{"num_hidden_layers": 12, "hidden_size": 224, "num_attention_heads": 10, "num_key_value_heads": 10, "head_dim": 32, "intermediate_size": 896, "vocab_size": 2048, "hidden_act": "gelu", "norm": "layernorm", "norm_place": "pre", "norm_eps": 1e-05, "positions": "learned", "qk_norm": false, "attn_scale": 0.177, "bias": "none", "tie_word_embeddings": true, "parallel_block": false, "init": "normal", "init_std_qkv": 0.0285, "init_std_o": 0.0238, "init_std_up": 0.0285, "init_std_down": 0.0143, "optimizer": "muon", "learning_rate": 0.00588, "lr_mult_o": 4.0, "lr_mult_up": 0.645, "lr_mult_down": 2.0, "beta1": 0.95, "lr_head": 0.00374, "max_grad_norm": 2.0, "warmup_steps": 200, "schedule": "wsd", "decay_fraction": 0.419, "decay_shape": "linear", "final_lr_fraction": 0.0, "batch_tokens": 32768, "max_seq_len": 256, "doc_mask": false, "z_loss": 1e-05, "train_tokens": 172400000, "max_steps": 5262, "dataset": "wikipedia_en"}
MLP neurons of a small language model. Each row is named by its layer, matrix (up: input weights; down: output weights) and neuron, and shows model dimensions 96-191. Each number is 128 + 24 x the weight over its row's rms, rounded and kept within 0 to 255.
Before each neuron's rows, "fires after" lists the tokens most often just before its 100 highest values on Wikipedia text that the model never trained on.

fires after: " de", " re", "re", " De", "e", "ar"
L7.up320 [143 118 121 120 103 112 124 136 193 177 144 156 136 126 145  72 135 113 124 134 111  82 147 105 159 134 108 138 126 134 134  76 143 125 140 113  91 107 130 118 128 176 152 120 159 112 135 121 166  99 121 110  98 142 112 136 132 150 149  91 160 145 150 135 146 119 171 118 124 135 122 149 147 136 173 118 111 144 129 137 185 157 151 135 118 124 145 141 135 152 149 148 116 131 110 119]
L7.down320 [125 133 152 104 155 175 178 173 134 109  99 133 146  87 112  85 158 148 123 155  87 142 122 114 127 138 144  95 165 135 118 143 170 147 127 113 131 128 115 149  83  99 129 146 112 151 152 156 109 111 109 113 140 159 140 105 118 127  91 103 151  77 135  81 122 124 141 135 120 110  96 133 157 132 141 123 154 120 129 133 130 137 131 161 146 143 119 149 144 112  89 149  87 128 134 136]

fires after: " ", "s", "et", "U", "port"
L7.up33 [121 125 149 164 125 126 175 133 152  92 123 190 141 171 129 167  99 132 148 136 119 130 164 123  66 159 112 120 109 106 137 106 100 130 162 146  88 106 164 125  96 111 101 142 165 126 114 139 151 131 133 118 135  98 115 152 112  98 130 165 140 117 119 170 170 145 121 113 132  88 117 120  84 131 122 126 130 129 110 129  82 133 117 174  98 147 142 110 135 144 114 151 127 155 130 176]
L7.down33 [142 131 118 123 158 135  65 108 110 147  83 106 102 142  98 146 128 106 126 106 117 123 147  86 136 129 116 136  98 100 108 132  99 144 125 171 155 153 117 114 136 143 118 110 119  91  82 148 152  90 104  83 139 122 102 115 154 105 133 100 144 114 127 132 124 145 134 125 163 133 128 125 171 114 112 106 170 115 159 144 133 130 131 145 120 134 104 156 127 123 151 115 147  73 125 153]

fires after: " ", " pre"
L7.up639 [103 109 203 109 133 138 119 126 132  90 152 127  90 151  90 171 166 114 121 139 107 133 157 147 129 113 134 145 156 113 130 132  79 102 140 118 127 146  89 150 142  98 146  45 122 140 108 136 176 110 157 105 142 119 106 132 103 157 132 161 166 143 129 162 164 154 135 100 131 101 141 111 123 194  98  83 138 127 109 129  88 151  98 153 158 114 133 140 131 145 119 118 109 111 117 115]
L7.down639 [106 100 106 112 156 125 120 127 123 143 166 142 155 117  88 110  88 102 148 129 126 120 118  78 133 160 134 103 100 137 162 110 134 130  95 187 140 132 143  92 123 161 126 149 159 131 110 137 142 110 103 146 123 177 109  89 125 131 129 123 113 129 107 115  94  96 145 161  84 139 128 132 149 152 128 127 150 146 101 124 127 110 154 112 120 176 101 174 131 120 164 130 146 124 127 138]

fires after: " h", " be", "l", " b"
L3.up330 [125 114 121 148 158 133  87 142 140 130 135 100 122 145 124 129 111 110 117 173 122 148 147 156 117 128 123  92 137 150 140  99 128 167 132 117 122 107 120 166 121 120 135  92 131 124 176 115 139 109 137 129 108 171 137 175 105 140 133  76 108 132 144 104 130  89 102 156 121 131 135 107 184 117 141 141 166 146 138  79 122  95 136 111  93 144 185 161 136 142 118 148 113 146 187 103]
L3.down330 [134 136 148 155  91 106  80 186 149 136 111 109 140  99 165 121  95 181 157 109 147  95 150 102 117 151  67  86 130 161 110 146 134 151 119 142 134 117 115 115 111 164  89 126 144 167 135 108 111 122 128  91 132  82 121 110 144 134 131 125 123 139 131 145 165 167 121 135 149 141  98 125 130 103 154  69 167 130 115  98 175 154 118 127 122 111 108 141 142 144  96  98 135 113 172  93]

fires after: " ", " G", " bo", " ch", " g"
L4.up521 [110 138 135 154 140 121 133 133 113 109 124  90 146  96 135  83 111 118 132 139 135  95 160 120 148  51 128 185 149 180 113 112 109 179 147 108 141 137 150 161 103 107 120 145 146  94 155 132 148 115 157 115 114 103 136 126  86 139 177 160 129 111  80 143 118 135 147 115 145 138 136 163 174 100 110 127 111 146 161 126 154 106 144 146 106 142  67 146 116 146 134 128 129 123 100 111]
L4.down521 [161 136  75 146 110 160 112 116 106 121 180 126 121 111 102  89 102 137 118 131 113 138 149 167 133 174 158 115  90 112 107 134 119 133  88 141 117 119 150  96 108 165 136  93 111 170 117 119 119 131 122 145 117 113 159 146 114 112 129 135 104 158 126 169 123 113 103 150 119 116 176 148 150 127 144  96  96 152 143 131  96 116 155 104 160 148 141 103 104 106 155  89  87 146 166  80]

fires after: "ri", " Go", "go", " Win", "n", "ra"
L4.up36 [141 129 102 109 153  64 141 120 106 142 135  91 112 119 146 125 126 119  97 154  69 139 147 135 108  93 159 124 179  91 113 164 143 141 153 146  86 113 139  77 115 159 116 151 147 158 104 153 108 133 116 101 138 116 155 136 145 129 179 120 147 123 157 132 110 153 120 124 147 127 149 109 126 116 115 103 122 128 128 165 120 147 122 142 216 137 122 133 134 122  95 188 131 114 140 134]
L4.down36 [142 150 158 104 141 116 121 139 108 125 115 129 132 131 153 127 157 156 109 125 112 113 149  82  80 141 105 147 128 122 114 123 140 118 119 160 126 149 122 110 134 111 126 117 160 140 168  81 115 159 126 129 105 135 153 112 147 151 130 158 131 176 105 131  98 119 139 125 127  78  89 131 128 151 136 101 146 128 117 103 132 120 141  90  54  90  95 163 105 160 114 155  98 117 142 127]

fires after: "s", " re", " ", "p", " un"
L9.up724 [ 86 171 145 126 142 133  98 145 126  97 109 142 156 135 122 163 107 143 112 150 147 101 135 140  95 157 116  93  69 140 150  95 155 126 125 169 137 139 145 135 127 120  98  71 133 108 108 166 135  94 149 119 116  92 122 110 140 111 132 115 109 139  91 134  88 168 137 151 122 126 135 100 122 118 148  87 137 152 145 106  80 151 109 160 104 129 174 156 163 131 139 173 107 126 122 156]
L9.down724 [113 148 142 112 164 124 129 149 151 167  92 124 139 164 112 113 116 137 107 151 111 154 120 130 110 127 114 128  74 132  98  75 116 121  98 119 127 142  85 113 134 173 137 152  75 161 125  82 139 143 137 123 128 138 109 114 142 145  96 104 107 103 113 183 144  63 111 161  73 122 100 103 171 154 140 107 122 146  71 141 161 140 174 139  98 168  83 145 125 135 124 120 127 182 167 121]

fires after: " Ca", "p", " Co", " Col", " Mo", " Pa"
L4.up350 [116 133 120 143 109 121 134 115 151  93 124 109 100 143 118 150 133 118 154 157  86 125  82 118 114 142 105 161 105 118 111  99 126 112 146 115 119 178 109 137 114  96 139  90 205 117 103 136 111 148 112 128 141 156 104 110 117  98 206 117 128 135 115 141 104  90 120 101 125 126 137 172 148 113 128 138 123 117 143 117 138 122 111 112 148 168  92 111 125 103  90 134 133 136 172 152]
L4.down350 [128 155 121 128 167  90 144 153 144 113  54  99 105 106 101 115 159 130 152  86  94 116 104 134 145 127 133 128 148 180 102 122 119 157  88 133 109 130 104 168 111 147 148 156  93 132 157 112 126 134 130 105 128 146  78 124 107 169 105 136 145 157 158 132 109 116 122 111 108 111 105 143 133 157 130 168 109 140 127 179 159 184 154 140 111 118 150 159 118 135 100 121 115 130 119 150]

fires after: " ", "en", " g", "s", "n"
L7.up673 [141 129 125 102 117 120 130 158 126 136 135 143 103 163 144 177  89 143 126 149 157  64  93 154  99 127 124 158 125 119  74 120 154 145  88 103 154 156 156 126 108  96 148 116 136 138 151 125 114 102 151 119 101  80 106 150 148 125 144 110  86 117 123 135 125 153 128  88 110 144 109 126 168 123  99 131 103  83  90 103 152 120 140 167 116 137  91 134  95 125 148 160 151 127 175 135]
L7.down673 [153 140 118 140 122 124 176 111 118 130 128  87 122 142 134 109  78 104  79 133 122 180 159 134 131 137 154 139 147  85 143 160 119 148 152 161 102 107 139  89 157  97  60 160 142  71  72 149 128 127  99 131 157 111  95 145 134 154 101 160 135 118 125 150  97  93 106 156 115 103 152 143 101 131 131 126 133 143 114 133 160 126 101  84 124 157 122 126 100 198 158 130 143 115 119 123]

fires after: " ex", " in", " to", " In", "t"
L4.up705 [124 106 138 121 134 144 104 105 130 143 131 144 145 148 137  94 139  93 155 131 114 173 149 146  80 156 121 113 157 123 108 120 148 117 117 147 138 106 101 132 126  94 119 157 167  99 161 124 152 106 129 116 170 105  93 122 146 115 153 104 126 119 222 107 109 115 139 134 139 105 133 177 114 152 215 136 129 164 151 110 128 119 111 124 147  85 129 137 130 101 159 147  83 171 138 124]
L4.down705 [146 105 149 104 148 121 115  81 153 133 125  77 136 133 147 167 162 139 134 107 145 118 175 135 130 115 125 126 141 160 157  98 119 136 176 126 169 166 112 138 152 146 148 111 151 125 141 141  91 106 151 155 134 133 119  69 120 143 118 212 125 122 120 132  96 102 118 119 156 128  89  76 130 115 124  93 113 137 158 154 101 110 101 131 120 119 103  90 123 119 126 118 157  98 135 116]

fires after: " Ma", "s", " Na", " Vi", "at"
L4.up236 [130 137 133 140 160 102 159 111 139 148 170 102 133 116 167 135 122 125  87 161 133 127 192 130 131  88 143 140 159  93 110 119 187 167 127  98 165 125 135 131 120 200 142 122  72 112 126 125 120 110 136 129 132 168 136 126  92 143 148 160 160 117 103 134 133 124 151 135 146 110 146  96 110  79 136 129  89 152 122 107 105 105 142 127 128  79 157  89 126  76 136 146 159 103 131 138]
L4.down236 [124 125 105 102 116 136  89 148 114 117 133 133 119 149 113  86 119 140 127 109 126 142 120  89 105 154 163 140 141 126 107 110 116 154  73 139 109 121 124 138 126 129 110 143 114 112 139 119  99 126 115 116 154 146 151 151 134 109  99 120 135 105 180 102 154 118 161 124 128 133 148 136 128 127 106 165 117 153 160 135 156 125 179 160 179  81 106 161 151 110 140 154 128 125 130 118]

fires after: "==", "\n", " ", "amp", " comp", "e"
L7.up339 [115  58 120 130  92 105  93  96 111 157 105 141 128 112 125 117 129 150 107 149 140 112  95 144 143 154 127 134  82 128 125  78 129 143 131 136 143 153 121 123 137 123 158 116 161  72 114 128 171 120 148 148 114 114 140 120 145 105  94 136 145  93 109 134 112 105 160 127 189 132 110 155 122 142 119 140 116 136 151 165  86 127 134 155 111 109 102 113 142 139 133 195 112 124 124 113]
L7.down339 [129 133  49 149 147 135 145 128 129 180 121 180 134 132 162 112 148 132 191 145 126 163 114 124 131 119 144 119 129 144 136  80 167 115  72 133 147 133 110 117 100 127 111 122 117 191 128 150 109 158 133 156  96 101 103 137 132 120 139 119 123  90 124 134  95 118 156 112 100 120 132 111 125 126 141 154 127 126 116 141  85 126 156 104 126 138  98  70 144 145 115 141 158 187 136 158]

fires after: "A", "-", " ", "al", " \"", " un"
L7.up584 [129 113 140 131 123 126 147 122 106 104 155  96 153 200  99 136 129 137 126  98  68 112 108 106  96 140 112 110 139 121 117 102 147 112 143 144  91 124  93 114 149 131 114 126 109  99 105 140 132 193 166 128 106 120 136 141 129 102 134 111 108 127 124 137 123 117 151 124 120 139 129 116 111 113 137 155 154 140 141 155  93 125 134 111 119  47 140 150 148 140 120 132 123 134 183 111]
L7.down584 [132 144 126 150 109 106 121  86 136 132  94 151 152  92 126  73  87 136 148 129 175 129 145 119 134 128 159 133 110 139 157 131 112 130 124 111 149 129 135  97 109 165 157 126 118 134 141 130 132 100 127 147 152 141 118 108 146 136 122 117 154 113  82 127 156 131 127 148 134 108 117 149 162 141 148  89  57 146 116  94 105 100 103 134 101 198 156 130 119 137 108 121 133 126 109 120]

fires after: "p", "P", " G", " per", " p", "ad"
L4.up68 [108 138 122 178 137 108 141 155 115 139 113 100 124 124 150 174 169 143 116 153 131  95 108 121 115  89 133 138 140  70 116 157 126 141 111 145 120 155 121 123 103 122 189  89 156 107 140 174 106 101 157 106 113  92 133  73  88 127 119 103  82 127 114  95 133 134  82  93  90  75 106 126 106 150 174 177 156 152 168 116 142 140 115 117 141 129 184 113 119 149 153 155 161 130 139 128]
L4.down68 [117 142 141 100 124 148 145 133 115 158 155 117 117 161 127 102 133 171 104 115 137 114 132 111 189 171 105 123 148 139  99  48 118 112 138 145 190 158 179 148 127 108 151 131 102  97 152 154  92 139 145 145 107 125  94 123 110 144 142 193  97 138 135 144 110 120 135  53 121 121 129  79 118 133 111 119 114 149 114 139 134 140 147 144  98 107 110 125 175 119 128 149 132 110 114 114]

fires after: " ", " an", "-", " un", " his"
L4.up271 [105  79 112 144 127 137 148 150 102  87 137 181 137 112 158 105 138 182 145 112 107 107 138 113 132 122 131 124 106 136 103 154  97 140 106 135  99 143 132 113 129 126 145 137 150 117  86 172 153 136  86 177 125 151 157  98 117 166 174 126  89  96 101 107 150 101 133 108 143 126 121 135  67 191 143  88 112 154 155 147 100 135 132 145 128  71 137 139 149 119  96 140 126 156 125 141]
L4.down271 [117 123 116  84  99 151 133  99 145 113 140  62 145 119 129 143  69 150 139 141 109 138 127 170 175 115 147 133 125 121 130 114 159 104 108 113 162 142 121 121 123 150 144 147  87 123 151 123 104 113 122 115 120 134  89 155 159 141  56 149 113 149 134 143  99  97 123 147 153 163 139 156 149 120  98 188  91 137 125 147 139 161 111 145 139 148 112 143 138 100 132 107 132 168 127 119]

fires after: " co", " Mo", " Co", "a", " Po", "A"
L4.up152 [ 87 137  63 112 146 117 157 140  97 154 167 143 133  89 141 139  97 117 122 108  87 128 139 156 103 118  94 145 124 175 115 111 150 128 138 110  85 102 114 128 145 133 143 154 128 134 155 138 142 166 108 112 117 132 124 129 121 126 157 147 153 116  77 152 101 110 128 154 156 163 188 112 154 105 160  79 127 170 133 105 150 121 136 155 142 148 104 121 148 132 177 151 141 113 137 148]
L4.down152 [149 138 111 134 151 116 124 115 162  85 106 148 110 123 119 135 116 148 128 156 127 128  79 104 137 114 138 122 141 111 108 138  99 136 147 101 144 108 118 122 127 178 133 133  97 106 176 162 134 138  79 134 175  93 119  96 135 193 140 180  93 121 124 110 147  91 104 144 135 133  92  97 152 147 109 162  85 148 146 110 125 150 100 144 104 135 115 148 142  98 130 138 148 105  61 117]

fires after: " (", " ", "-", " G", " S"
L3.up373 [ 93 116  98 136  68 107 111 132 135 165 168 129 113 147 121 171 109 186 152 123 127 123 112  94 140 144 120 111 152 139  88 114 153 110 137 111 138 117  98 172 128 101 149 124 151  95 147 158 168  95  83 153 101 108 177 167  92 132 132 108 118 115 162 122 106 137 144 119 124 128  75 169 167 142 163 138 151 123  94 141 105 164 119 122 127 139 152 118 108 122 118 139 144 125 110 129]
L3.down373 [143  92 138 142 144 115 163 132 140  98  68 142 135 102 152 100 151 119 126 136 147 146 124 151 133 111 158 115 127 100 135 134 154 138 105 104 125 148 153 172 123 164 127 126 109 154 121 130 102  95 116 106 140 143  93 123 143 152  81 118 117 121 162 108 150 139 150 159 137 136 127  86  76 111 105 129 114 109 117 133 138 167 122 106 146 127 131  81 124 128 159 128 141 113  95 100]

fires after: " ", " Ma", "A"
L7.up697 [137 107 156 147 153 121 134 122  85 130 104 149 128 128 116 120 132 129 121 147 120  99 108 136 133  99 170 152  99 118 141 104 129  91 103 149 115 145 133 119 122  81 150 167 149 141 167 118 142 115 167 125 105 134 160 128 153 117  97 150 155 117 165 111 134 144 107 120 101 158  53 133 135 164 123 176 110 155 142 109 129 149 129 137 151 135 144 148 142 115 143 142 154 117 138  96]
L7.down697 [137 152 104  80 125 111 134 142 132 156 119 148 169 174 147 166 126 141 104 130 136 131 161 144 136 133 150 109 146 114 105 125 178 140 133 159 147 138 122 128 171  85 114 118 152 110 138 132  89 124 102 135 114 130 131 146 161 144 151 144 144 111 103 122 135 118 164 157 127  76 134  82 134 109 114 130 113  98 115 149 118  99 141 132 159 131 140  98 125 145 128  87 160 146  99 103]

fires after: " ", " the", " p", " is", " g", ","
L2.up405 [153 114 149  87  95 120 114 158 129 128 135 161 129 148 164 162 137  88 101 132 119 129 133 136 128 138  97  81 142 105  91 110 130 143 129  63 142 134 185 123 148 143 120 119  85 122 113 116 140 110 149 113 108 158 136 129 143 136 146 127  91 136 148 149 146 117 145 126 126 134 133 108 114  74 149 136 164 168 154 124 115 126 130 117  96 111 130 100 134 124 149 107 134 140 149 124]
L2.down405 [ 60 117  93  97 146 142 132 141 141  98 119 161 159 118 103 141 137 154 148 126 130 140 121 138 118 118 137 118  83 154 128 142 112 140  92 126  87 103  90 109 170 167 118 127 131 130 163 111 111 115 120 111 131 101 113 153 129 152 130  78 137 108 137 124 101 154 134 130 116 155 133  76 154 118 110 143  85  95 142 114 166  97 114  89 125 134 139 133 141  89 104 151 130 172 134 132]

fires after: " ex", " 3", " 2", " 1", " W", "te"
L9.up238 [ 35 130 154 143 132 124 130 140 108 146 121 112 121 149 162 134 146 110 140 118 115 158 134 111 123 124 144 173 102 102 153 142 123 146 172 140 138  65 162 127 140 111 146 118 156 139 142 146 109 102 144 133 130 122  99  89 145 196 124 116 112 129 122  96 125 113 111  96 102 142  90 151 144 131 126 148 105 150 140 145 153 108 133 151 127 117 144 131 138  98 126 113 157  79 111 121]
L9.down238 [158  88 131 144 154 117  96 148 160 101  85 151 146 131 159 145 137 136 130 147  76 134 148 107 134 166 124 130 119 185 106 117 155 135 107 115 158 101 177 126 157 131  80 128 150  98 150 115 115 142 121 118 102 100 121 129 101 152 115 145 127  86 146 165 138 140 176  98 140 124 120 107 139 118 121 103 128  97 104 129 139 168 135 138 143 161 129 117 101 119 108 143 134 118 134 143]

fires after: " in", " p", " ex", " imp", " Pro"
L4.up433 [178 155 145 129 132 129  82 189 100  99  82 150 121 145 150  96 129  70 129 129  93 147  88 113 143 135 117 120 135 122 115 135 159 131 140 150 181 142 114 138 149 143 156 110 151  87 179 161 122 121 132 106 141 109 125  89 136 162 101  96 153 157 132 126  73 138 111 119 131 148 115 169 121 147 153 127 109 166 126 109 130 114  99  96 145 159 154 103 126 107  99 151  90 132 132 147]
L4.down433 [113 120 156  76 140 115 118 118 127 116 142 125 112 138 189 124 140 146 152 134 176 104 150 106 112 142 139 110 129 137 129 127 112  84 130 130 150 156 140 109  94 141 125 109 157 138  99 115 101 128 123 144 123 145 151 113 128 182 105 125 157 142 125  89  91 113 162 100 128 142 115 153 148 170 140 122 169 148 130 120 127  97 133 122 196 168 117 135 125 118 105 143 135 175  68 118]

fires after: " ", " b", " be", "ba", " the"
L4.up881 [119 129 137 146 137 131 127 134 123 149 167 142 100 134 167 159 144 154  94 122 124 112 131 121 123 113 153 139 129 111 145 122 125 134 132 122 144 106 124 158 135 105 104 108 129 132 158 128 107 130  99 142  96 128 131 160 118 122 145 145 121 117 124 133 147 131 102  81 103 146 154 132 130 151 138 163 170  83 122 137  85 187 132 142  99 120 126 154 200 109 113 137 140 135 146 158]
L4.down881 [102 141  99 170 123 147 102 157 108 172 125 119 137 114 109  80 158 138 143 136 156 110 119 150 143  92 130 129 159 149 111 147 156 129 121 140  96 112 151 200 128 102 110  55 103 119  88 143 129  87 129 119 136 134 142 125 146 136  91 128  96 124 117 134 156 145 101 146 182 117 117 117 126 115 119  98  90 120 132 124 160 139 133 109 107  90 129 144 146 175 147 148 128 143 153 105]

fires after: " ", "-", " |", " L"
L3.up868 [ 89 131 119 162 122 133 159 132 158 142 141 158 153 138 112 135 151 108 173 172 119 118 112 111  74 154 136 170 138 158 131 163 129 161 133 136 135 134  96 151 156  69 126 107 144 140 156 116 153 111 139 156 141 159 127 107 139 104 130 100 114  82 117 105 106 153 156 127 134 135 147 111 121 139 153 123 123 127 130 143 141 167 151 123  92 119 159 147 133  95 102 138 128 109 115 103]
L3.down868 [119 122 131 111 113 118 130 119 138 143 100  88 144 105 147 111  93 123 170 114 133 123 144 169 148 135 158  89 138 167 132 113 105 125 156  58 107 117 145 114 121 128 118 147 110 144 120 130 115 117 137 161 121 169 156 114 156 185 117 123  80 143 127 100 165 146 148 114 157 142 123 108 179 116 163 148 136 111 122 151 160 123 140 121 151 168 139 130 153 133  96 142 147 151 113  18]

fires after: " Ho", "vi", " He", "re", " The", " the"
L3.up608 [131  97 113 145 133 161  83 114  93 131 126 137 129 119 159 124 110 104 142 101 128 166 130 151  62 142 113 112 138 134 137 136 115 115  98  95 105 142 109 165 148 140 101  97 115 129 124 102 117 146 134 129 152 128 128 103 126 131  98  65 160 128  98 133 178 132 136 165 142 125 131 151 154 143 160 125 140 132 134  82 136 108 117 123 114 158 166 153 134 123 101 114  67 149 127 154]
L3.down608 [108 138 103 126 123  76  96 122 142 116 134 186 141 120 145  91 110 119 118 113 124 105 147 155  96  96 111 114 144 119 178 140  78 154 112 133 164  90 141 132 126 125 114 100 130 147 128 160  93 138 124 146 179 149 130 122 109 115 111 158 139 138 114  97 152 155 119 150 112 155 137 152 130 124 148 113 129 125 128  85 136  82 148 119 133 156 153 125 127  58  90 139 100 138 159 168]

fires after: " re", " p", " pa", "b", "t"
L2.up849 [107 151 156 153 145 129 127 125 119 111 100 140 120 141  81 155 157 130 117 145 164 107 148 122 119 170 142  67 129 134 124 162 141 143 100 111 125  81 134 114 183 132 127 114 110 117 139 128 117 109 139 113 198 115 136 158 101 142 118  95  86 150 116 152 119  84 150 132 105  78 140 121 143 108 128 131 112 147 166 109 118 159 145 144 140 138 124  87 130 119 126 116 136 119 170 125]
L2.down849 [145 132 151 126 122 111 161 111  89 151  91 140 118 159 124 147 125 128 154 108 139 146 140 153 108 117 154 149 139 120 104 138 130 102 120 102 171 152 121 185 138 152 110 103 139 191 122 120 193 128 103 128 141  86 158 121 126 146 110 172 122  72 144  87 156 128 145 125 151 146 117 159 137 121 147 160  97  79 111 120 106 160 126 118 110 147 111  81  99 160 147 143 115 123 109 135]

fires after: " ", ",", " V", " vi", " his"
L3.up369 [103 151 133 120 175 142 132  97 133  79 146 118 121 122 145 131 170 116 145  99 115 109 161 133 133 119  98 132 149 136 126 143 125 119 108 151 126 157 151 110  78 110  79 136 166 104 141 146 140 116 142  82 121  97 139 115 143 120 155 107  74 152 117 123 127 128 126 194 123  98 172 128 115 170 159 127 166 105  77 138  84 137 123  91 111 149 117  80 129 131 172  95 138 101 107 144]
L3.down369 [ 85 141 120 116 105  71 118 148 156 129 122 122 181 114 151 173 105 155 114 168 148 116 126 129 117 146 124  95 123 146 164 129 164 125 173 120 139 125 129 129 201 146 136 138 153  98 117  86 108 124 169 170 118 122 106 180 104 154  81 123 144  96 100 125 156 132 160 115 124 118  84  83 156 124 105 114 113 130 154  78 151 122 149 134 165 126 120 146  93 138 102 114 136 113 176 147]

fires after: ".", "or", " Bar", "ar", "re", "ir"
L4.up247 [153  88 107 129 101 102 103 159 155 150 188 157  96 106 148 114 104 135 139 107 130 116  85 127 123 143 154 145 135 149 143  95 137  96 153 131 104 136 132 116 151 110 115  99  95  94 136 109 106 159 144  91 172  93  87 120 181 151 126 144 135 105 104 123 127 131 127 135  89 121 106 125 150 147 119 123 145 118 111 123 131 120 117 105 167 159 139 143 128 121 151 136 137 103 109  93]
L4.down247 [152 117 180 155 139 180 133 154 146 131 156 113 127 106 134 106  95 136 136 131 167 187 175  84 113 125 133  78 144 136 131 133 170 137 157 120 168 100 104 132 113 132 131 143 130 123  94 144 182 141 133 119 152 121  99 134 116 112 139 148 103 140 108  95 109 114 154 121 111 133 147 122 149 138  85  79 110 127 117 140 113 138 128 116 130 144 137 112 144  82 114 112 107 112 116 130]

fires after: "s", " Sh", " Na", "c", "as", "t"
L4.up460 [121 113 148 169 148 110 148 143  97 110 119 148 118 126 113 126 184 122  61 106  95 154 138 112 143 125 115 126 158 133 160 143 140 184 149 159 147 170 115 127  95 165 150 140  99 129 102 111 121 162 135 137 135 153 118 144  94  90 123 129 121 112 168  85 102 143 117 138  98  67 112 100 127 126 188 122 134 139 149 110 142 139 132 105 121 167  95  88 147 115 147  95  99 118 120  94]
L4.down460 [145 117 130 118 119  81 150 140 141 117 136 144 108 107 116 128 116 126 122 115 128 119 121  95 135 158 170 113 136 124  85 151  62 101 122 100 110 136 100 170 156 116  82 148 119 152 131 104 131 137 121 138 169 155 127  81 121 166 126  80 139 154 112 149 125 174 104 126 129 116 149 150 127 142 122 120  75  95 196 158 130 121 109 141 128 122 120 164 164 109 114 174 167 139 157 127]

fires after: " the", "f", " ", " (", "k", " result"
L3.up874 [167 139 143 137  95 129  94 169 100 106 104 127  82 130 169 159 131 127 153 131 126 110 145 161  81 130  95 157 164 109 105 111 108 155 129 150 150 145  80 108 138 141 130 137  78 138 117 146  93 180  96  97 113 122 115  73 159 137 142 145 102 148 120 157 125 109  97 189  93 142 136 115 105 176 121 165 102 115 137 138  97 158 123  99 100 113 158 140 110 148 103 145  99 114  97 141]
L3.down874 [116 123 128 122 126 109  93 109 142 131 153 154 174 140 170 137 142 157 139 109 133 134 115 109 117 138 184 138 111  88 143 151 118  92 130 108 151  98 100 136 121  99 119 131 130 112 149 113 152 104  87 129 129 116 129 145 115 142  88 143 138 123 155 203  85 145  88 132 147 146 152 106 200  83 140 151 101 104  88 135 128 138 144 123 155 161 175 110 119  99 134  86 145 149 150 136]

fires after: " G", " C", " P", "P", " p"
L2.up121 [114 146 140 134 167 154  88  99 103 122 121  91 130 131 163 112 135 162 114 130 168 109 103 153 107 145 135 144 143  90 134 127 141 107 141 114 138 143 112 134 128 107 131  90 131 135 131 174 131 127 122 148 107 112 114 100 132 122 112  85 122 125 101 115 139 113 144 174 136 155  91 116 152  94 180 126 101 117 104 104 102 150  62 144 150 141 141  85  70 106 107 127 128 166  99 116]
L2.down121 [103 154 130 117 133 107 132 109  79 126 146 135 108 130 109 118  99 141 150 164 120 128 131 110 146 138 116 123 135 123 106  81 125 137 108  94 112 131 144 132 150 156 131 118 118 144 129 127 171 104  95 133  91 132 109 128 138 146 121 152 121 163 186 161 102 136 156 119 147 149 132  94 122 133  58  94 102 146 160 142 120 115 161 151 151  79 113 126 146 131 147  83 163 118 126 122]

fires after: " a", "A", " ", "p", " re", "ur"
L7.up514 [163 130 135 109 110 152 138 151 124  96 119 116 123 164 112 144 135 132 132  94 100 104 100  85 149 111 132 189 151 107  97 110 156 144 113 108 132 170 136 126 145 168  88  84 158 122 149 158 126 125 147 145 166 101 139 115 127 134 113 113 116 138 122 121 119 126 110 124 108  79 147  89 117 163  91 120 141 122 111 152  84 150 148 120 125 131 154 102 125 128 116 156 117 148 152 142]
L7.down514 [128 140 134 104 148 131 120  91 150 124 127  96 144 107 129 128 149 131 108 139 158 136  96 162 119 171 175 140  94  94 203 108 128 134 117 153  89 157 159 103 117 130 152 207 113 101 102 137 163 110 131 150 106 122  66 126 124 127 153 104 128 145 123 154 109 118 152 149 141 117 143 150 131  79 182 114 114 144 136 111 141 142 120 122 130 170 113 141 189 122 116  93 120 128 130 110]

fires after: " p", " pa", "wi", " me", "gra", " "
L2.up872 [124 136 117 204 120 138 130 101 130 136 109 142 147 147 150 148 192 120 156 139 126 130  89  95 130 130 137 113 138 149 122 141 125 143 138 123 159 128 119 123  89  98 120 161 102 145 117 162 127 143 103 158 158 118  95 167  89 142 128 117 129 127 108 115 100 160 102 109 103 125 141 125 138 116 145 141 157 124 130 118  64 136 139  56 137 115 119 109 135  80 128 126 121 112 141 163]
L2.down872 [126 149 118 118 133 111 123  83 105 159  62 118 126 118 134 129 116 137 156 133 124 137 123 191 181 121 174 146 155 133 117 124  84  87  65  99 121 109 152 167 125 138 131  58 112 123 155 130 140  87 127 127 136 145 120  78 115 144 127 124  96 156 111 154 109 117 155 147 121 164 127 137 148 128  83 144 140 131 122  99 121 150 133 121 124 115 148 115 107 164 135 103 137  88 125 157]